Part of a small language model's weights.
Architecture: LayerNorm before each block, tied embeddings, attention and MLP in parallel.
MLP neurons of a small language model. Each row is named by its layer, matrix (down: output weights) and neuron, and shows model dimensions 528-655. Each number is 128 + 32 x the weight over its row's rms, rounded and kept within 0 to 255. Numbers have three digits each.
After each neuron's rows, "raises" lists the tokens whose logits its output raises most directly, leaving later layers aside.

L2.down563:086107066093134142154070099160133130083117090164166137110143144133115107104089107080107113161134201145154181084119101160172137142107137110142199132072094123125081135111124116144102119113108165154041138076043140123100074120157107108126140051158145105156097132117140212124052162097109092094140138109142119101132128142156133112173140060119141130137099079128147100111161120096150073146180
raises: " February", " January", " July", " March", " April"

L2.down2451:100152132139190125102163159151117123142158051087171087128129134173255144137128125166190125079038102132147139254097076114079172108128098115155138158161170180163099134131119168133152158153090129153132174107201154122166116155168136138106192099159101165188083074138085140106110139132159149175145216054184130094169086153095122115135176108220123123134138138139128112104153085085124122121102
raises: "==", "|", "rie", "=", "==\n"

L2.down1748:151103151113128099117080100160182105087123080076177156129110105136143144174122124158180101100101096108147097212099099083109152118101133111130143184137122117129125125103106140109088124107127120175142202125147155089188128094109158078117060151140116102111096164138114184177146154160168083081100144168039082122141124147127149178085171092177133187175094115163139168164133139108133153192144
raises: "==", "===", "=", "====", "History"

L2.down1844:092126093165135117185143174080157143166113127128119092120154175106192116137123165136108086130140140152118096240148147150080103148160129142145152107122084061135083126060148126124121097091102148092138165140121143064109133112088093099077095171136133120137110212149123133121120121107105112136127196110157144098117074062056123120117114104161111158142070168143073135144148111157055122121137
raises: "====", "==", ")===\n\n", "Species", ":\n\n"

L2.down1318:113139117126175099128189136174095146151156122140160078109108154164229162134143202113136080097113114090115067166154157126101106191089067131106091094177158170189128152088102153102201146136109122197172060163126128148100087130157182104132134122166112193118078156103151132111166150080153081173155061167129160149154127151138113110128149122074090160073113112087175152112100175190129139133184
raises: ":\n\n", ":\n", ".;", " include", "enter"

L2.down545:078106087135151125127175128201153102120115164171171090128106137089114148070049122114162095143142079183142150114069119147112125124089114105209174119050117107137029103100119117116087135108059143160147154119130131126106198103097097102127132090110139095150150154229157140153123160135145099116196169094078091182139142139166157149105112113120116140119112118181099130076107104136127148125108
raises: " August", " July", " response", " October", " February"

L2.down832:074162201124186110096149141145117142129109156085126093128132092130113102121155121129098143121145151091103124208119134142159169099125134151079128159112109121149121152138139117160179165011097158131139134151128167117113156176134223171105174100175111134182140099101141175107171100107142135085149089112141102135117126116105115112175111118140146149097100136148132140089121124134104145113150
raises: "ally", "ly", " another", "ely", " themselves"

L2.down2141:113161116125100110084120155178173087171086129177111113107091086122125131168148094109135141175124076119107124216092141142117109111172166051167114237081146121122074145073132153117116099090116036199116206160127101077179144195110157133135137152168119185104125152078150108124098146136159122135072158057118117140150148106104069123158146110113120138133106088127106124152146131112123125138140
raises: " this", "This", " according", " the", " these"